Weights of a small GPT-style language model, trained from scratch on English Wikipedia: 13 layers, rotary positions.
MLP neurons of a small language model. Each row is named by its layer, matrix (gate and up: input weights) and neuron, and shows model dimensions 16-111. Each number is 128 + 24 x the weight over its row's rms, rounded and kept within 0 to 255. Numbers have three digits each. A neuron's up and down rows have the sign that makes its largest values positive.
After each neuron's rows, "fires in" lists the words (lower case) most often at its 100 highest values on Wikipedia text that the model never trained on.

L4.gate431:117146149138125172110121082096141163146114158170115095141161126109134150123130107101136175151158139100128134145149140072128123162107127107104111102133103161124096086173130136137144153156144110116109142139157133130085144136134173091111151150146144119104143133113125160162121127115121131124
L4.up431:130138134145131121109088108087134167115096151088112169126111131142128117144135115110128132148125104092117129122140125136047104121137150148157124110147117111148129108125147143092140143113137115177103124186108124128143158152111111124139145140123150128102220155126143149128125117183102138164
fires in: "two", "one", "became", "father"

L4.gate443:122123143124150160121126141149153154116086115128082114114094094117120095121121101172126110115116139152112113136106092111132128103146149138144130110106168123099108094121114090124107119172157129106121133119092136127112121129100114142154126080123165117119139084135073107139132103103111112119
L4.up443:110142118151142156104137154126110156155105119110105147130074092144107074105135089154114110092083112162088132120072128111118134091117131138145129136137130105110140101110160090147123113166136150109127104134106125139093108136103123131112134081127136131091143094136112133169159133114120130099
fires in: "for", "forest", "forbes", "forces", "force"

L2.gate74:179094130128164084124142111173135103133111115122117090150114121159113098133114063134126162115142122135094143166156090147128112104128103138131145156119146151161113134147104135137084134159139137136090151146100109073135111075150183143114093108118135123137108116112104081156119155110115091104
L2.up74:120130084153095113124120112143124110135100116128165159085109144118161145138105135119121176107112158158159164115107181087111145155114115159138105133127116149145109125127113169142122097164142102155143099179126144135131089136116146126141117105114158208145118174117074107141162152158159097083
fires in: "he", "during", "germany"

L5.gate426:166131084121097159097138154138159087120143152118083124122157096127086085178174132150106137127110156142106132138092111154156138096126123105117139119154094161141125137124104118112095099176124151128096162159147118123102129111129116156159157133129153085126153124117128174124097088054144119133
L5.up426:111162139162106134092167132076116123105114135115141160132128146142120127152130128132123111127066194153147131136127098142104123100125099133110144126127117106103134073156166135144141140125161178105156134118136108088142123176115087115132140139148177084150112095117136144153153102106082129161
fires in: "for", "melita", "fontaine"

L2.gate124:136103110101107116102152133124120130134180141146105135117129112128145100143113101129133111148156125061146156151069139151110118152150101101098129080135134135099122115096086152106111140130110181129118142129103126101134090125085115119137132147132134122151058142112058130141126114141164122066
L2.up124:132145133154113167138125175192076121144121123117101118126152152116121140131169143133144160115108104172065148132128116122127162162158166101122108140131088120116121120127143102127123107117135160101089140081123161186099090119133101127149069139113105114126135138185116140096137129144162123121
fires in: "as"

L10.gate164:110140086130142114141107118125171119140137099140103127098128141103110080101123075121124125155172131171157110100125147093111114080146132140118143132121155107157067140152122104088135130134118129117148157115156089142089140109146184115132130118150153123145141179094099159135105110100141121128
L10.up164:158102133116128104117122121171148120090127101142130174132127098150126143088093080134123160100121150131128083080075148123116127125120078138135118132151111134149111145118134154073151099159164142138137146133146145147121121147104114100115145141146148142179167095113110154129156126125164146118
fires in: "after", "during", "for", "australia", "australian", "before"

L7.gate259:109084112081147169135094120168122146119142101169128123117110093101148128134176127094137152131132149141169163131145109107130108105146173121139115084146125149096136102169133123117101178160155158123154141104150132140107079122132147101124125122150082119136152101155136119103145146114135144093
L7.up259:108142122075118125170130128154128099139159101150135113117087118141152141171165138153093125129138183136149160126110162140096114138137095118111117163173160136120089112150134137099115102100122175101105149190112127073089143142116153097118122120139135134131133115120090154135128074109102165084
fires in: "war", "warped", "event", "events", "eventually", "wars"

L2.gate264:149116081132124089125108154133161146064147123141123130121132100092120114121154145132156152113135104163142113126136112118123137128111121128130129106113111116129160149087105089075075108127140115123080132077132153109126125135123156097172100124103131132147138141105083146118125117111161097107
L2.up264:159102084146129157071112122141124149102129115114144144153119133113165144121163096135127131140083128101107135149158105142112098142130134114160116105160108137091147124112068115114097105117121155135094095089115149123143136107128119165127144114137133128129163147139115145141141162115144141070
fires in: "in", "until"

L6.gate103:114089087115121134080141123152157091127137144120116171131126116103166149166142109165129109146146153146142159089152135135153157138069094178144101128133155156108124136131103136134158154123092122157138147121148131118134105148161096092112121128140112142137132163129134099162167093120102121187
L6.up103:143097154123114093117090175075135084151129126143111113145115108108117197132115169147108133115125114114106126141143138114149102138127086124152125134143113112125144185155121105106113122148159081156111127139123098148100119136111137115105096157091124078130102111138085111123153126131136119116
fires in: "was", "season", "present", "co", "team"

L10.gate105:106135129111173083128092112134152148114135117170134138091086102147131129124138142111162145137134136167097127136093169122146146084122144132109137148140167117153108107136104118103101109182106101168151108098153136142133132106162129113127122099169133128147162161089133127068104144107162149125
L10.up105:115083089110107144139136135115105131080109076141123122155123154135118139129119135119145185151144100120134068151172136120128148154137140099120137134152130125118183104162105179145089137156106096128107105134146115111116100149161169099148114147146147122142113095120124126155143101099099092167
fires in: "his", "her"

L5.gate206:163164091105130151135130096164150123076106150148149113095117108122128114106121089129107083132135107128175099179121146129152107149066154131133106111147134139146089116148143142113122131157114135110099102090168097118109128140133113157137146092159182128145113137128139149144149139139102173105
L5.up206:124096096117160123146103100172161121102071143135108119118148105150142147113117092127104096137089139052180143149134168136136146147099141132130115135138148133120107143125122128096082116137117158108150095094131140114145112118137116123126128102115104160146097161122122125129134149135097145062
fires in: "established", "festival", "west", "forest", "equestrian", "best"

L6.gate323:119129102115136102096150130152145119104121119134123149130139101094113081105132076146123116160132105139135171185161138150109151168138138104171147158150081151117125155129111135123076119150103154185072137135115142110144076146135106128121129131128118118068131155138158134154169113127182127114
L6.up323:121150146134127102187146099133108124103156124159103121130132141102106117088131126168136103170125135146134099105157160133142125122100120140109124146152152132107142141139134106115120124128177156117097165074126144104114119064105112066154158146100101137108110124135131090125153111159142108072
fires in: "as"

L2.gate342:093119124116126108151142146096110092139148163168129100120121157104138103093123081123098167153113109150090138135179126137082116079114122118107148134123147152128148085128147128080108103169146152144151145127109129095104119106087124087103139109124150104118146097120061151110120140132135139114
L2.up342:099146076118117142131156181116100158109097107139136132114123106123153126126104164150146180112121113118144127138131174128106162144094137120116098122120130131138133100109108159090164110106127149103122147095082148127116133133073141153159094115117129130145081141145126110082114142156123144107
fires in: "the", "these", "they"

L4.gate170:120140105103110058152128110094168135120157165142141119132108126146129095128140122124119130132140151118141136117139174111139115113106127103120135185139138172131116140174133129129115142125126127141090208176125076137119114152132148111138145134161119139125144124140151076140141129132158137112
L4.up170:138142120132116121111134111100121080164130161109175127100132168118122145136099127121129108187151127119142102109123164141134126114126105121148150158092104135137147183129132196150128137129116138136116106129139101114145151128137186135120088148146121150127091150130130118116129136139114150147
fires in: "also", "has", "have", "canadian"

L6.gate93:108087129151155100130107106139129147113118142144154163124083125065075137117139124135114132082142120103140143153108136064147090131148136142101158083157105104084148119132125121107130127094150186126134123114164133091074138081141133128131129142143117100130103131120158140114099134148162144107
L6.up93:108096067174121131139093114112100123079105124148127136103110099119092157072097117095153116117119147083100169152102114151100151130144111103110170157165137131156126140118132111104141127077121154112107100167135103148115173112142133138133116158155130125119128122133139125051120138123129071137
fires in: "final", "northern", "general", "finals", "thacher", "sheriff"

L10.gate154:098150145132120099132107135124106138143156106132106130122076134118069123131113101113094108119165116114120108117072153151149142115151089132129092119128094134144159074122099139115096133128169126174166121133111140064106130128125207117157148128150163097095143106128103119123095119110115179135
L10.up154:100144112096146086125068110135158108146137101121119126121124119156131165106148157110153149100121122150154130125155121080130148129125112129117114115147102121116172132145138095154155127138146142155151139136150139167107150112136149068183124146153099132141113128113121118116130106126144115107
fires in: "later", "more", "important", "agreed", "member", "job"

L5.gate105:149104150084166116099160131081133147143147130144130152103145129101099125127086126201113087121150131164150134139141116141169134149122113123147105153142111170117126153147065171193096123113106132174126168147113067082122125122161129085135087100117139126130124177104135098122139105132132152128
L5.up105:107100135151107124126105134117137137091143163146119106157101068124129163110104153151087162109145106151143161170136146116129134099123144101123113108112112097127156128111120114098173118102131131146126126125127140154112155115113146073122164144086125112129134135123095127134185099165171120113
fires in: "album", "film", "albums", "team", "co"

L2.gate71:126107101137127112055151134099117161102136133166098162173114135132160139163175112151103138159070101099113142166152165112133140101112099132097115133139100152128114166074099118108068134145101121094084141128118132150102142168134113107114143142130124144153137162120122133100118135131137091099
L2.up71:140133122144110145110156109094109126112107125122091146175117124117137151133121133137113113141147131133108123075151083100148160097168130104108106131126133125087109105126110132094115123121135139053118144068150125140121124129096116141165144118119151129100194118109109159111161105128151149122
fires in: "in"

L10.gate293:124076105140107137150158076133124108137116112138103179132100150158090128161114148123113154126101139132065110134120161168178094122137093115122123121154100106134160145160110150118146140135107151168155132146108133098117123109131146111163184104161126101081177125128148116126126119117123153130
L10.up293:108063186134115140164142106116140072102153142134100160153157108119149147144092106142120176168120148101132062138124113153148097132138123118139142137132114120130144097148106165145153093141147154116157099153095148106136080117098117113161118140132146140105112088060121127108101167124133124175
fires in: "to", "by", "title", "year", "for", "was"

L5.gate46:134164134144098119144134154140142140085160160130147091102149142126077096142144110073139112108128121128093091112155121138149150123114107121126075130105110137105133080110106150105109125118131140095145105102159164136128102146107121112121132132114178111126133134151060130152150103148119110133
L5.up46:135126140093104118134101146112148142133158135145122117122103142142128099115137112135134137194148138163129112080158106150144154098132123118146108175161143127098110063105115150139116172055092123114110137144148089136129149175133152118113134132080130155101161147117118095130118128132159120164
fires in: "he", "be", "the", "also", "determined"

L10.gate61:150141136132128170106141107130119082142132104125111136140105113118134120149128079163115064135107163120148131162090128147119116097096114184144165109149148164132079103155088122146106106111122157114135138115159123129123125127124116096117132118191188127116111109130114127086136154096143182139
L10.up61:110086107116118145153144083075120125113125146146111106179124120141177127156131133115092119120126119124134103093120154129088144115128107110161138118092104122112152157166152138148119127113152120146114113117153145134161138082116168138111119127165143163134054173141108086123080101115142102152
fires in: "including", "included", "coach", "married", "appointed", "jr"

L2.gate289:138134132135122152128113090141117108160167170151111148108157117094082118181097108146124142121091110159097114118144138126122138117130131162132134101136150106157106138131149112101143119128145138120092134126124153152103120087130148123141121137105162139128144099144134161114140132143170110175
L2.up289:132176131154131116155113096161172176118125190163155131125147083178099098145126142164166174144133087157148111109103134148112121129111132120144099115105108178127147114162106138130141113152148124142132127123125109158165106115096098132144167141147161093102146126145086130164120155154116102089
fires in: "two", "several", "votes", "length", "notre", "fifth"

L5.gate11:148115099099112128161118107115106103138139122123127111124096153121104122140141103162153117177103117140160131159139140119144115146083107116143131112142094117086144127131171090084140142119134129121114131124141127137147127079097146124152149136139128157095134174167079111123173130157183136122
L5.up11:082118093133110101140087131127115154129172128137095093182142131103123125122142085151163143162121145127122115195149136133131147204128142164162099115145092116124104165157126137132140132114128131131095174133137152130135124157131094124132087162131106154140067131118127169144134179162137117138
fires in: "as", "islands", "islamic", "is"

L2.gate137:121091103064131104102136075108135141165153111152097091146128113160112113106104103128103098147136104113128163115118146125141101098112096105143141125117116122102162107164136146110091152109103106140123130132097106141093137105119129119133144114140146115107044109105122107116107115115150088153
L2.up137:153184077129142147150151126088125127125092069139184130099109135151103153135151142148165118132126137172130172088136113120097176129188112150146135111138102159131136111149164138133152133089129147090153125114112128113113119123167169108147118098123096149123093184177105150126158100179123141113
fires in: "john", "father", "rather", "successful"

L7.gate328:107102147130109127149119124147145149164157147108137109147131111115083146160088170143112128132138124164115122111135138112132116111135095092118121101126156177128165136149139072131125122122139146191121168114103117142131126150114134151128107164121117092136158145152143125161166152124166153100
L7.up328:112130140119113079151110111090139140112107133103098107122135113144134158122133129083121163128091145116070117107142159101136139151167117132130101178144129155118135134141132094124086150159165126146176122093100143173152143145114111118128094162102130135140170185131142128142086154126126109097
fires in: "place", "placed", "places", "player", "plants", "play"

L6.gate191:160137111148113123135128150151073143144117130116135123104093108095162107090197111132148191138143132120155113103159141130135126123141126126177134195146118124149106139109140128079142144083077119099146098148110116134131097137146097131108108112126156077112153137124084122100140128137106144167
L6.up191:161104137152107113116129117152065141132134117129105111104086143115127096090165113127125155140125107122170112086192108145117117104134079116154114132132137116130130124140087150097143159130128131096140153129139105124117100175137090136096107103117156092137126140111120102106147118100129124116
fires in: "he", "health"

L4.gate276:147124153101154151113130122165124100095099172155129118152099110119102144149139152144091138114101111130117122100144081123156163193175121093118129166107120100142122142109094161123115142129122148131119155146133153099094111126144135131145102138111141102116131146136152137160120106129154161169
L4.up276:128097123122130132104109110151130111117135162132132119108124099116103136160130133155133140104095076136103127112124143152167163142180087082126103105140111153094118119124092148115167177091122147138117127116079135126144108146157114108123139154148122141111066141126156153144140144164099137165
fires in: "was"

L10.gate130:123122169079137138123150159174133127108129104133114113135170169157130126103098122150162092130109143121125125120142145129101130149043125131140083121112153173148103117102135097145126120167157145129138118107070098119147102111065122136133158107174140085092156127153121122122110144104133159146
L10.up130:115144174168137100136131126135121124100154189134097134172094121116121112140073110127141119092146133116101103141113110081117136111104081121092110107092131113120102111139103123111116125166150097088124129114087136150108125136146122140168086140153162122131166086109142088126136139136140134160
fires in: "a", "votes", "total", "next", "postal"

L7.gate352:156104131123215120131091135129175117144111106111116139135110105101141137117148123119142144113107106085108131125130104073134179138070077110132107105135157144147119118124147106166139134118121130123120154096139117128102105102156128134162158141152120131153134146126153162147155110129161160138
L7.up352:148129122102128108131087116136150133190145082108197123131137103121152138127141111143128128174146130145098128122107155114102142163143151119127129124132121163102118137140179118156082124123171147154094164147175124150098106079145113150129122165130133130130130149144134141147115105109108118129
fires in: "united", "career", "personal"

L6.gate75:170090151074147117126134132132144093147147102128121129163128162139122099146140104100115108125169122116115142136098107119113138101108094081119082168123141127146142128162108103190126139163122137133089109152144083143157146079151176117167133119143126118100147106159140161137092156079122146188
L6.up75:155167140126148140121106145107112094161086112098138143139138143128110150102138108092146128151152138120095135098116112133114141083132107144088107126125115170175114127082156151156079172095103129087080136122122106106131127138114132118137110151142139119132143168149116145109146139090095110160
fires in: "years", "second", "season", "this", "career", "year"

L7.gate391:098111084106105119130122149131123085109141108135115103106111184102118129141111152161112134157105095172131125128119115122145136143115139151158119138160139120123164125149139139144121113110119139163123110114061122107140147097097147115153118117109132073109118142137116136132119113147172147126
L7.up391:132087146127094139159175151125137099147128114128098119103126126131104125099097113213141132124095121154119115134125135154098113147101171141143127128161108122116148175124152127121158111151103117110117171133125147136127114110105084093200158170138116079104115158110128134099113146151114125157
fires in: "found", "votes", "preceded", "founded", "used"

L7.gate24:111113121137134139092100109140135135087147126126140142105100129112130107121136125181141140131116091107123086101168102130126132073130086087113157136177144104136123104113083135110148109113148158092117127139098131103138093114109126145122093111122146133128175146132137094168152107165088146155
L7.up24:141166124114099129095140130120138121144117142144123146128137085117118104156177106135142136132125101117107125122112152137148138129162103132168136156132072117124076158161133138110122176095113134140114122137187113148094122182192111148112120097052112136134106179143124142125129158135148083187
fires in: "was", "he"

L10.gate407:100072146110143179142177145148157096116142146116143189108138143103157125121102108135103098132158122150119100137119130122128123120115102139116081138119095182129141101130102157102128151127119158131126112128118094100137088125111185114148142130161129075109135131149145117154150107123091142114
L10.up407:098109098122099108121133150134102122106148141138124107155134123097162134139144164121136146126134123142124134151149152091119113106183136140135129149126117121145135110068181147133106156132126159152128137144129138173163111139134133134150167138175125110184119144158143148105174165099083105147
fires in: "is", "received", "was", "assistant", "replaced"

L2.gate132:086130159151155149123157072134118119109124123144087145134106143138134188133146132131097137119160132128081155159137128097130150097134122121120133137124138151114087166128121083103106122142174108126139118164146120171106142110130153102127123092167129177148124138135128116161093129138097148153
L2.up132:152180129152114168114123124101104123124105100151140133114132141152128147116109135116097100132171131097099147149121163081099133103140113093092102181116172139114112125121120140111115113074112133077126179136116104133098132176115132116131142130127147169177107149132109151153124136153073120115
fires in: "from", "between"

L4.gate343:144121176090126104152143118126112130153126101148114097136106133157150131153147113131147151120103131131108119123120104120112125077122115109134138096118077142106091055157140094124106127146112153171125143139130124088131184129117167107136136168114095154111158115195102164111150129098132133124
L4.up343:058059138107155149126128130136140121168160048143127073135137181119114134143086122117106140130117150130154144093124139121128088129122102136103143145142122091138102110130137142127098107153116127102150166149113121104140129098077157088127098148152117142103161130150102146137127104092097092112
fires in: "league", "war", "warped", "wars", "player", "play"

L10.gate339:130148103079098113131138110100158164149131092158103165143092144146123115120129077144119154128114134119123104115099121113138114142124097093152087144148111129133095131142128141147118137095166121116116123140137128133085085148146181087161134100145140181071144120099124162129141105122126175135
L10.up339:126123132151120118126128125141154109102149111138115125123142099131101126111117127123142156105120116103106083103142133103132143115134125130131077137131097116143135153110136147067099102116166152108141127134094107079118096150129101130128119130110099124103156106127113152140139078119052112105
fires in: "after", "before", "while", "and", "by", "during"

L6.gate213:133146119122130118114075134145087123073140152128135114090120144128131130090206134145107121134077141109134117146165158105133108117147119146090186094131086163097093101077151135139133106109144170118185115100116157136128112117078128128131114143132148127140130115156106077105098124141120112116
L6.up213:095139133165142130123086096148142111153123136141132144137119130139152119072125093099134143130105112088127093051142127139126116118136148135151120105085151147113112124109117112154108130178187127127105122141132134163148129133129146095132133147148128153124139129094090119130126114118158123108
fires in: "an", "the", "another", "any", "two"

L5.gate362:136132125133129125117164115135088137141161145124103132111108135100095107163169104112131153094151106103130106119136148120110156138167105143125141116114112168153126108139121155165146162149136170154133104117148118114122151170156154154126100104134113111106117119112100141137138199120100134138
L5.up362:107068146130165171157126138133129113125124122120142158130143130135153164145105164128081110068154133129081104108128068111078128120136151114113136146115152156153111144101157144146102144118145138131137151152120126130138185100106137095094176136127185117131179135152122159116161133157097128108
fires in: "one", "became", "because", "become", "club", "becoming"

L2.gate162:123096133135107126128138136157203119122102087128144146097131121117143092118165083194159138137125136143138128126133121138134169131156121119123157156119096173153153146129127158138112146157145116172153108108159145101137107094185127144138080108140106130098132159120119097101112132139110103140
L2.up162:147145101118121149127178159162129129097107136114152131130125176121170088109144129137114156158104135178146128153202142119113134120133111075089129154142111156136124148127155182130123117086128129140150116128109160147138127141119084113132083074101106147132122132184144120139135114091117156161
fires in: "he", "heat", "health"

L4.gate405:118120104163120164142134114101094175148128112126094151121126106169144123111105098167123110122102106093105080169113113103136134116123069091146108143112144130127112080119131115123110146164140165143119135125124131108136098131097161152109109093136159139153152109105108124182114140105113160130
L4.up405:138144108134140192117118148078122143155071128127116161122123097148114118100111128161110142118099122113096116162086131110132093130134092071129170167109157094093136102124129128131091094167155169127123119135137138107081146127087148146095093113113144127157136107088096142157126134072109181148
fires in: "for"

L2.gate288:131121152123150111140131121126076110151136074155135107113119156145143168113118109118141151099102155150076168161146129077104143122110149169118102119140141134117145126151135114122134143143101164135106141080135095098137137072091171135093123125127100153092128075138127105137122126109124153122
L2.up288:109141139104136112117134143123158079137160155144117129137167127100109121164081094146122114123139087099170110099121090122099120114134166100138093131110123108096144136170092123095165154179098138115137141163108125142131084116129136128148163182186137101129135146086083145144071166083137108157
fires in: "over", "warped", "war", "time", "wars", "with"

L7.gate200:149142121129133155181100117116088103151197116124158121145121138135104086126113113148147109138152135111141084140157107114125095128099080127125152132096132123136114103108133146122117136118121168117113164131101080143132089138122135138117176175125154105109119122130139123146137147119147122152
L7.up200:156153122099172098182087120153102156111139135133066113142126093108115061111132117127156145104113127133132107152145108126122094114124122143113156143125182096139075171128141135128131102123162106112098178120118155134127127105123128111100131178131118124139171099167122114144143112112116107121
fires in: "as", "succeeded", "appointed", "royal", "battalion"

L2.gate357:140099127094141157138152116117149140156128134149137152121154146101141126091139110137135109148131126127115139116113088087100138073132098119101116142140131154129111141164121121132116131076155160129156121101164115128133114145144128125120114133146106085112170099177143130075152115131125161167
L2.up357:158084102092125118097117120097094162123147103139134179137155100160080088121101097124164137094097106099124150150097149134102144095123130117136165081119112139136103137123084116100112098123115150154120136127108125151109176160150113175139134147125136143131110147098172111133091122121108102185
fires in: "international", "final", "professional", "third", "finals", "new"

L7.gate17:088131147154109081146119135136166137084138108122155130111114152157133112161127142093100149139142134118092109148102133094090175167150122094124123119160086157158163142136151101139134095138143091118102166105118160138129104110129127137125109125168124099159109169110111113090085126123119139128
L7.up17:115122104077151148134120129118115130156121164110117143130174154159123122114098119115107107152157109128129093122110152146129096143152144146123112066116119132179111131131149134147144200118142086088134066164146108091105169122109155071200122146151155124128131141127125198099120118133108118109
fires in: "her", "this", "his"

L4.gate267:122149160149145128156157166144094146129119136141082143110092112134093106113146181127149159129123129143114119141122158130101168104151124098105127139087136111101151138136146110088125114099127165129128142135132126118116145118098155121108113122122149118122198122153105160088148144138128117190
L4.up267:164120095140084096173143124126105164113159123091115135143138155162120153143123151111129186127133131152131183117148126140129063095139112130114122129152140118171074148111138141121168144125155122146151125105123095167138146101148168127131109140075146144114149129156091090119141103167158113103
fires in: "original", "final", "finals", "ryparosa", "angeles", "originally"

L4.gate427:158150085128144130118149200158097129108102168120139092104130119110129142151131101119126145131097089143092134138159107128140140100193138137094099126137172134138111106097131123110140103157146147109154105069138153124115132130132136101127119150100128120145126090166112132145150124140059084157
L4.up427:146135156127125168136135145125137119127144132156162171165143160107119134161100136130124122102110134096150109093099118143132115120138108113100087121098180148151145114068082138078119113112155158154145142109126135132186122104132128148146146146149142103145166120131119146116148122131115124097
fires in: "the", "little"

L2.gate413:098122106146137144112154161124088162091106092135125087089117147132114147122088156116151134136150126179095135180140122128141139129136114132124106148096112130131119085118167159096135135129172140088128096097112105125151120136098177071114128155136146148158152123154151108126159108135144180108
L2.up413:127129148125131100120062141137127138141114159161137100150145077095121190076109138140058135077112099093088121110180144106109141136124113112145140141121177134138074164129139105129125106105130169131130149178142147136116086124159120099105146115148149110127100133107124139127132144143140143132
fires in: "is", "from"

L5.gate140:096128075169099147111111131121121153154110108141083169119087148173125128131144134139173118149121136110120140159134100095124111073127103089130093118116165139111130111142097130106110132101106130111129141149116144120104117134118159089134103105136116111168135092171094156122155089161128146123
L5.up140:126161090164105151187103137144118148148103084116145144098123129158105136122138128102108146168147133113162166123166115161166142082153162122148119083175136122106124117156140129132160116081106128137131113155117126124144146124162138131146129142131112116170099106160143108144130136155154105154
fires in: "father", "mother", "when", "another", "together", "rather"

L5.gate66:157130148111109143133121128140096105139134129145128105121113101112155108143155117176123155142164124117140092124138165118162139151089131102081151133145112155148069113141150124104114150158198145129140146098140100085114093148163120130170112138133110131152124126124191130120152164132183150122
L5.up66:146104155086103170160130135173120102139143092141087103159158128110081137142168082117146056114095108158121117112115157135125121179096112121125143192133140161119116136103138099142110112144119159150120139145141142158111078151144108127139122133151153150125116144120125125104174140127129161149
fires in: "part", "party", "officer", "as"

L7.gate169:152123144119107150107189111152108129095123092133128156119117163118118081145126127171141122114120101150114095151129147106133118093073128110126106132099124138097120103136091081129130122120085146119157108078125136104100141116124161116174120125162123108136129166126117129084208087137130156174
L7.up169:128167120140097161143185136126154139150134084111105148142137160095115128107147123126133146125182132127148068123144136137117113116130140129124108139119117135126128143134079090133088081113101137127130118110141150092168115124122141105150139165110139088127117160120110108131154121139124103173
fires in: "found", "announced", "temple", "founded", "present", "nominated"

L7.gate266:093130134110107140091148155112161071098152159144109150125182125121127160130168107161143122132119145190118097151187112123112100148116070128093166132106109130137176136125110126116101116099139138100097160092113152088071123151132117108121171116157153122100134114111119160134150132134151127097
L7.up266:138087095094107134109128121107140116112153124136114084170134084117121112125094148164124159145176143183184107161165137150193120154141139164123112127104148132098098111079149108130133124130171140106101094123121153122144127154143142139175137134126122178131126122134112090119151127122154135136
fires in: "also", "office", "off", "officer", "official", "officially"

L2.gate161:114145139122116126108133117111154143133125158137073160111138166139129138126128130133130125160122129174099086109160122114130162065153122112155096119124117164157127163148159132120120140109132108121149170151130132160095137150164161086104137128138089121130157099145124157137118110147146093169
L2.up161:113108139173113157093140123127114135104108104138110127123120106157077134111139093159146078139090116126111131096142182197095095124145147132141139153128100110132125112116145153143130133107089169149112136123123122118139168136132086117151168105164095118124152166125141120097189165153135105131
fires in: "has", "have"

L6.gate169:086162099141151133127105119154136132119154110123082153116149107100108135118071180087126101133153120127140169089118106090101139134119095133132127093158095138169167103139106116076150157136093141120107122136097107186131112088098102103157133148174154092129083140147125119119123152124149157168
L6.up169:120150105148145148151124087114114132123142149153125149119147137132147116137104147127141167138118138127125120122092069111117191136093108140097102120167130171151113120121153110111145131113164100117136115126180138123139128085070154133176116120139159071128138114107155120138082118095135112136
fires in: "two", "several", "three", "50", "free"

L6.gate362:150117091109134105110086099098101162127148126107138118096131155108090106109111112129114113106113133073120108083128092061148135107151138140150092150114139165131127133084177142101138130137102143155155153130104125134129122155147171143119107124155143100113118129122115147158151124131097118155
L6.up362:128131137153126121164114098130140156130142164107075139128141089109149168146102127087139138137147136068076162137169147112114121115136117150112147150098132123105131153108183152130129127093130156127155123155110157161133126150142120104089116156138150101111161139095105168157147138112086150168
fires in: "became", "is", "because", "become", "was", "methionine"

L6.gate252:128092113137133143157136144129151096134160133121137150083137125115120134138109114134110113148099100116094136111105174140114096103110111149088136114167140161149099163097126160122136116086092142091076126110157116136150160084135128147155120116159199138131109147120125151162103081110137110141
L6.up252:095115105103097132122162108094122112102099098149137108142115122090130130161125163156122113139152159139134122084080132129147155101140100088104169148122105142149118154125116086116114166140102106126121103122139120122171103149130126079163152117119149157152136130125123141109128097148140140172
fires in: "present", "his", "french", "co", "western", "coach"

L4.gate30:154123147142120151138126113141127110149120120103139126138141131164126116146145156089112142113127132090147172164158149110128135124102081120146083133168131178175165136150075129131117139165120101141106163137123123138171115118136166092160090171131103114144153159153050146176102106117101126138
L4.up30:102166085160161165080120130118141085114135094106094155134135167157156133149166096102147096135118119101104120139142112144152121129094100140166118146088094131151182133115111077132129134106075125151099132169122131134123129101102105141118139132114117130108125133116156120112114097143145133180
fires in: "years", "year", "career", "species", "season"

L10.gate229:127130157135135072136081150093191104113123172139104142126135135104087154141146100143102134140100114121145132159143110132117133078121111142124135150139101137154109091116138121126111167113107113131140146109121135139119138129139110096160084147141142097106126136145094137127136149133097123165
L10.up229:130146141175100115109106120091117116153102127127153137152147137111082180098091127162146146112141123139120087122159127115109104085163130121147139149119103085107126122118119171123109157096154085116133113127134171126136148151160135131185136154130161169142123118129094130150127132145113143134
fires in: "have", "had", "has", "london", "los"